config.toml
rope_fraction = 1.0
optimizer = "adamw"
batch_tokens = 65536
train_tokens = 415500000
dataset = "wikipedia_en"
MLP neurons of a small language model. Each row is named by its layer, matrix (gate and up: input weights) and neuron, and shows model dimensions 32-159. Each number is 500 + 40 x the weight over its row's rms, rounded and kept within 0 to 999. Numbers have three digits each. A neuron's up and down rows have the sign that makes its largest values positive.
After each neuron's rows, "fires on" lists the tokens most often at its 100 highest values on Wikipedia text that the model never trained on. A number after a token or word is its count.

L12.gate367:460454520548536399434458465527470541436497458428489441470487508551494550522518468496493547498526474485527495513461487420546544485465559459498577484488485479454460526589453485508600529508500480488483453462507448504556387534532591519458518487497556506463479463477474468485475565496492456462557518519429469472502617513489446485520529458459537567506506544478489521602494499504506502525435
L12.up367:486473488537533431513526427506482547452478495465567474484454509516513529535560512466474584485532472460498441485448477521560531541528576476484572478494477458479419472562458534498578437513497523562518509499515423514515494503479545554495525480498514518450447508483477456535437544552518484513566515549401486489484610551446478476512485425520601524526526555490524552518522439472536535546418
fires on: "1" 34, "2" 17, "3" 10, "\n" 8, "4" 6, "-" 4

L4.gate209:538521491520479441505487546473485432489533535507446463522473493467524477465440386460511509476505529567508522568467505531534529466500528413430406503492468549470472465550445553549497482466490518537536524458509512531501469532501587481523510478431457496544493530477492445408505480528464494489519500493492506418454488511555522476582503447481460502472401457508491579487556455539517528427522
L4.up209:404533542540505471513560545528502499536532531542518473570519520400478514458500452475527460481494423517483585454476451512526495468459513476485472495482529453480569459521478499474470532513468572401504606503484527491439463533500449552501527498476504485525473458495439505458545472467526476491501465523476496399465529468449434462531465514446529485493529484524514544547500486512509532446494
fires on: "s" 14, "ed" 13, "u" 10, "ing" 8, "raw" 5, "iz" 5

L3.gate132:509575502445475494476491566536511532489530535502547500447463482519589523540497551504508521516514465533518456588514528488547473593512524484511538523504478499557528571465479508534448473506438511403523503565567480543499537502511510591521526536483501452557465441517535504561602494401488468571461498471492478472461529499543442494544469488415476511458515526501547527527515514509524537512542
L3.up132:495592518455482485528487584567564496476518495493502485447436451510497430565513554498563499516526366527502488505466538525604503509540498513518567528541479472561470615477564515513487515520385520438492448537485511523545467450524533554495498471509516418544512477535465453564541454456465522462439527594526505442527475544483443470510500498491505456495525467495514552554466543489483511508495
fires on: "d" 21, "el" 18, "," 16, "s" 11, "–" 7, "ard" 4

L3.gate311:500518507470592451537555579481494493516491647494485470485495425533503494548503503539510487481426497497491501503513488484485504545482441518492547447560483521514527477501569411426606452493506481485506546500455488476496519498461486573434522485503512486460498465519520536513571592468559430497568527483502568495494531475526546541475508494483498548439558459469476469500432482542533530546585
L3.up311:483512506532453536536559564512469506483485559555409457462464531502551489492485495512526525472505542442593515433477516535533530465453470462520521425518459467497475479463473537418579538476435476514496407518497476532513481466467481595482464490500504425468472500531540548486476550470507433493488513507575504461502512482520454516492567515502487455529508537499446519510454545491577462534629
fires on: "b" 29, "ar" 16, "anc" 13, "B" 10, "ets" 5

L3.gate486:477507477517506490554468578451518569451525541482483470499452492472552547465502503572487564470511519523419453500460505534521517440503516495498522503605518514473464485526536488500521486462452439542519490549452480522508495545483503449502474488481448556486502484423497441524464435502482544490462480530488491507510564415561550457434514498543495500551508540495504532450547559484484564442465
L3.up486:471476427458522480534488510472534440509438494447572476466477505513504532542593478502555464508519499422529551460503432523444490474478463555451476497512514491574531480507537482421536502552521517545553492578537482493452501459511451515456579512522450533502434487504436464481428591502536491450510528462543454516577486498502500510510512386583567464495568487457509436485495470547455477499537
fires on: " n" 58, "n" 17, " c" 10, "mar" 6, "he" 5

L8.gate62:497513456523437520473510440496487501427513593424506510585477517532541450492514483467478499492563482511512505586507409518523526533584450499512585481529492471463499496500404487537449452534535490542506488583548550433532511540509506468454418483490544522491532490493532462524563549453512473426568472515492481493505532515423467484522522525494473585491532503501495549505492496506470530516495
L8.up62:501473493562515502497528500497534498558480480549541494483503514408571464514524481463500540477536500531488495443556482520534520459449523477552481587499475467496531445488578480495428505532468559487470557420513488488539499479525428423443496421514526485512445429483506510472462410419502454524451538501512563543489489523501456453506494527450521452542438477532477558462491521481455555565546
fires on: " B" 31, "3" 20, "ach" 5, " b" 5, " surr" 4

L3.gate153:533503510527541454512552475430575442498481564488510491472408490518465574538526536552523549499519499557473519509436498488438514516473492464536480478475524481482539498502505407405573542586534517526528482493440497533564499539568493463466501545395546516510460542474516575470465600475520482484554509443519587502514524515481541577489488427472487545511443514495508480439441412473543497500537
L3.up153:501469514497593534493479512527490499537527511419462489529475490524555536565447517500545499538452374473392460437550489454503468580505442489554520491575548440438540469462555514517457493513511466530503533503473410482572518501505547479546527500548557490546437462511568534518491529401502478510481468453548582486539492534505500545431454536512527491503547493507481523483492537474488502538599
fires on: "B" 14, "b" 12, "er" 9, "4" 7, "ber" 6, " Mar" 6

L2.gate367:513473497552425522512559510512492478512541513572494494508504474468451481513520507565484445523521473512524514496458549483494448470477509501486498430486511496479454517506489523536495515527551450570528539476568439532481438511557488542465489459597497413449459617506483511494490504531521488426551431531572453494500559489547544496549541534530473441502450433548541446527546415384555482590484
L2.up367:480518539539403512485518551534454434506509494548540524479502526564512515494546559533502495520598465442574530486473563521443528469462497540430486447443469519542446487481437551556576460495517473565519512519587446470503479466520527519437464501497468441453519597484500537519454462584519517467471499531592489477510562478499493501514526519521481502428436435534503480520532479431501495542503
fires on: ":" 32, " (" 23, "," 19, " bar" 6, " ph" 5

L7.gate243:569560482567500439496573466484432482559527540506523463421478494472505552570480448521500444480475455491524494528471465541558576504538548442482501485512463503516483480503516460551461430414417521524524462490536474471530534513497454453518430513545500494458566508546456515505551476476540489470521594483513481445521549478480517495485430590446478506486555601468531494576462494503471528521490
L7.up243:483571526524481545527490506540498452484505482454466446540482505463462551511567563517480488496470540514447496451465497562517542518452458431516489475521470440491481515507562527580501477461455538495435526520481509541528528519485510443461538481485462512476535504465510573470474439444551476490457515464555515603537532547479503529545563524494551486648433515536492495503494504571480520528505
fires on: " b" 99

L4.gate139:508484487661534493502551585517497495455475489392476491536423470461472484491476463464482450490510521570506473498482558505509469512455521429493382501536524576519467504574438487551479556438531493477474518483455475470518422521542567515546475448457500513529492525460467474416451494488562521468511504578497534502487478494514559484518533505490493443469496547566520480514541545516494500570497
L4.up139:483526553519504463500512518464541487505537461554478506407480532493454550463497434488492501459500565467493531583465501616532529624552470562406454407424583502462440506507491551400502534455504483490512511508479455543439426465505506506519484526479491524443414506486486531506496565524496537532491493455464469443500489530500458513483442488512520469540473539464503495537455488469571454512538
fires on: "al" 14, "s" 13, "ing" 8, "es" 8, "ant" 7

L2.gate348:428533528539490568482515546533528487517489501593587577484566494554526559500511507524482452503496549501504539487441491515490446440466567540523492516472535550444510427532514528500563475541504519521474460486598475543474480468597430559458482565497441472512457587531523540519420486542559489475455499531534483548510519507538564480504487492510475516458464499470516480437505495439552429464484
L2.up348:501525550471422499492510484535575497532477526570574535467501429523506491523534534472410499538521496474513519552511496521498532433426488499586524430524520527499508432533551526504537473495525504526540428535544522490486499496537436557488499499499482427496482564484553571532429541524550475492482487529544447551524512535519587521554485535502437515451495481502484540498521493510565485525455
fires on: "," 57, "\"," 29, ")," 8

L4.gate277:506500493507532475475549518439519508446471476437499497524470424504511529500454471446490455472498486550452533496495502528453428438468515529495498485488498521508531506579510548494513482461523518595512554504523400458526524497501526540463505471466454539512479521481505506492556514527536463446509498496536473492514546491523462490489450444435518488509461439529550509468508459524488502466501
L4.up277:501491453488514562480508529469481465476523487447479486530468537477392619470456476511543480521467488609468492501531468524551450417527513524487493505501498490501539513476494584480536524476454512482499529483487549406473476515507532477494433498477452601478498489546466518511503413491477469418530533576487469516445475494529512450463507491521453531607424520495447590522455515568485530492463
fires on: " York" 23, "ing" 16, "s" 6, "he" 4, " –" 4

L8.gate334:562483503571504511511468534502537517481492512458470436487510500506452560512526511470409533543468469491478576504496496481524496499501590480558495534447487481443475495547538473511535520521501526459534463513526519570465438525540527567510472489529441482515514504562502466506426464538475491488602504453453490455490501427503537519440467524521495453573482486455426588498546495491418455480484
L8.up334:504477441527518422463508473421536541532476546579520492531560523568466509523499514482562466474503510468477521550550464397484500540548545497543519484522491456500519435485507576574534504437565542512529488460504432505558521465465492456510464421463523527473470521526497480476542579497480457478533503550539521536490507506557450494489464424561584485489488455536504524529517495504529510428448
fires on: "." 35, "-" 20, "ess" 9, "1" 4

L4.gate261:524559481481536403470455514580482528437492489442508468441496509559510592524491542567502510534459457525513550517491486507574490550488446483440468431523467486485485534547430527547490433522489461554555537506512545456545522507472468521538472468524536532548483505500524413525531521525497504518520543433558496528519517486547551503504476556393534536508455419533463521487549466425475430555502
L4.up261:443508445527486450518413514497501567537496531516503513472414558568537485542476547509492525491522481522501565529494517507594537520487460460482512559510472526506481533471473478470476464519438468536570495548519555509558539442519478514482537481561599500538518473487498498556599582497489545544463449468522489515556530515537504468451460514440518501453475506553474624509558497503555469558486
fires on: "s" 33, "el" 15, "m" 15, "L" 5, " S" 5, "t" 4

L3.gate430:495535429522545502537498495492503521518584493506500494441481542545489497526516444593522456447458504516506512556485503538494503473501517492526466479519518531541420484526623475572465492493443544484473472501438552517542445487510491490481427485506530561505478524509526504455643511453474474498482517434462532495488519368526486468483457519498498479488529524555512577477534553508523507523452
L3.up430:474505443494582526604544470533546502490482526501527513514429479542513525492536485510545496499494538432556483470491498512478470516519502491440442466497503495518468506504579489548504472471472541462538510445451448527483509477522483588486509498501565490410407496484545463501557572529417514525533474477517572476447498482581505582503457504543494531580515502472522486519489481476558445499509
fires on: " t" 88, " th" 7, " n" 5

L10.gate333:450515524458500421512553494513523437480522473492446549483474450464541490433515444556513489522460431490488570474429486542476459556488487467547497439471425606516521483574464427510475476494435466558485416535513497514549508478502547527507497513473476477515514501560457479459587531553499430495498514413490523468482514442498507489477465426453549483493478478566521503467539522579473449471455
L10.up333:481544515464481524554502572439576520508466567530511505544457498461570507450500545555445527497482522426484474484460469475458520556552489510529472527548482555532577500478519475550509524531565491583529478521482541573528502395478512502553517540494484516530559464524517523462477550477474515538503552511498586463488495467571514471506505417478540551500525513560470446457511481536533443561504
fires on: " as" 19, "As" 14, " As" 13, " make" 5, " making" 5, " Leon" 4

L9.gate496:466555488502456475447578473456499493454511553468595497489497531461534560559487451532528576490493502567493527513444483504487561511511524459495554484451505468474470508465527451481469445532545448537573426483503580503602552464445575537456532466488517532471511526528519475507565486457467466534526501493510525498488488517467533436547426442408447497457460490524498506498561479514395475515492
L9.up496:452531480582507516542490559463515517500460501471494481456495480575486520485452571597527506572462486483549499540473461480560522539453454535516535418464447566503565485441473482428473487511509547477510498506481491518535518511502487454441437452568466467462464430432538481543548560461515494503480492443479501519597521516464480580473552439469510533448451495474485466424502466518485471558482
fires on: " F" 30, "f" 7, "t" 4, " Buck" 4, "m" 4, "ad" 4

L10.gate102:494396481439512468481528453454474555389539514470521503442527446514518526527477524540470428470463473479561480492535435455506546542509540422463536519477515502469477480599469465449480509517461501503474515544438499498474497467469540497413455484539534544537503552495483488411517527516613496528513422508487544529448537546478513497502502542519495529475601528464527523545497470497510489481503
L10.up102:561462438612494503489491508485484502566455529513498537456502523596560505515544481494521449528403499537575516449530497517494524448561438402513503519458544505530528488504519484580445503509535544479494474495537526480450521482508535438466524464537513547475456499529496548512453446527506426490571504546548477582509481592504522449532487465494580441519553503497594484491473517489463483447479
fires on: "," 27, "." 17, "D" 8, "S" 6, "G" 5

L11.gate390:494491466479448393444452483526504522489520498543510479510498495520441528488535519477519469501508529503484525532477542442538503579463506449585530491445412513473480454554457537486518483449424511558456463577552473503511455555511503506503538523431494569551508600552494449528482484432623530471532495501466536489487535456525496493582517474534426524502502483497508568503482511464513464543501
L11.up390:535536523439496542560452534483555480495440542499523496545504442512503491454486532500525546489495530449422549573530421461454541537514477507547501499469543457525540483474487403525567478560458461617454479490500442512483472513511519491505531508451470544533513520475529502498451552469462482501483471477547510506473496544548474499467502477496536471499455470480477491535547515546528506547453
fires on: " as" 48, "|---|---|---|---|---|" 13, "|---|---|---|---|" 7, "As" 7, "|---|---|---|---|---|---|" 5

L2.gate235:458516483396488557514567580530497554546531467530521543522473490564502426491494532511448512477546445518511480499455536481531506441566544482508477481489506534460563547553501495493464471529553490553501534476534499475489484523493431561515460481609459511510479510465525486500527540529624433467493508542535455512458568442546528524561476540482490503493492524535535476493497468443514509423425
L2.up235:455550469514454553536508470506531535484554486471566492546560475559492471485482503506462469560558525444529461458448520450597431507527511466523432439474509450508527519530468478467537487480553448470494483564526546514527455493503438552476471503540379531564511543551524439493494475486568432492432565506536504492529522498469482500553463530498477455473420559493521453443522514461538467511513
fires on: "," 100

L11.gate116:465563491481573423444542505498496500463524491544523500579551463507513511475489523632540517487495504589526442477463473477489460531455533442502492518519521483438477474536472492576509474547494503535498485507544501465528507499428605497494475493510461464532507484452511485441490482527493534471514532462532493513502501493460492527449466432467451453563521504540500562562494475516505461553538
L11.up116:465474434419502516475498517443505407466538581483478481509493506486556471544451405482467468495502469503565472510543546509519448551456489464443509440523488463489546541562473485536534512480439563475497507471521403463536466459539556464476516475512448509489461419425466445462517498481546491527493508465494531581539528494491508504448466543567464498473526473513515477559539487487443484538430
fires on: "m" 13, "v" 9, "p" 9, "f" 8, "b" 8, "ff" 6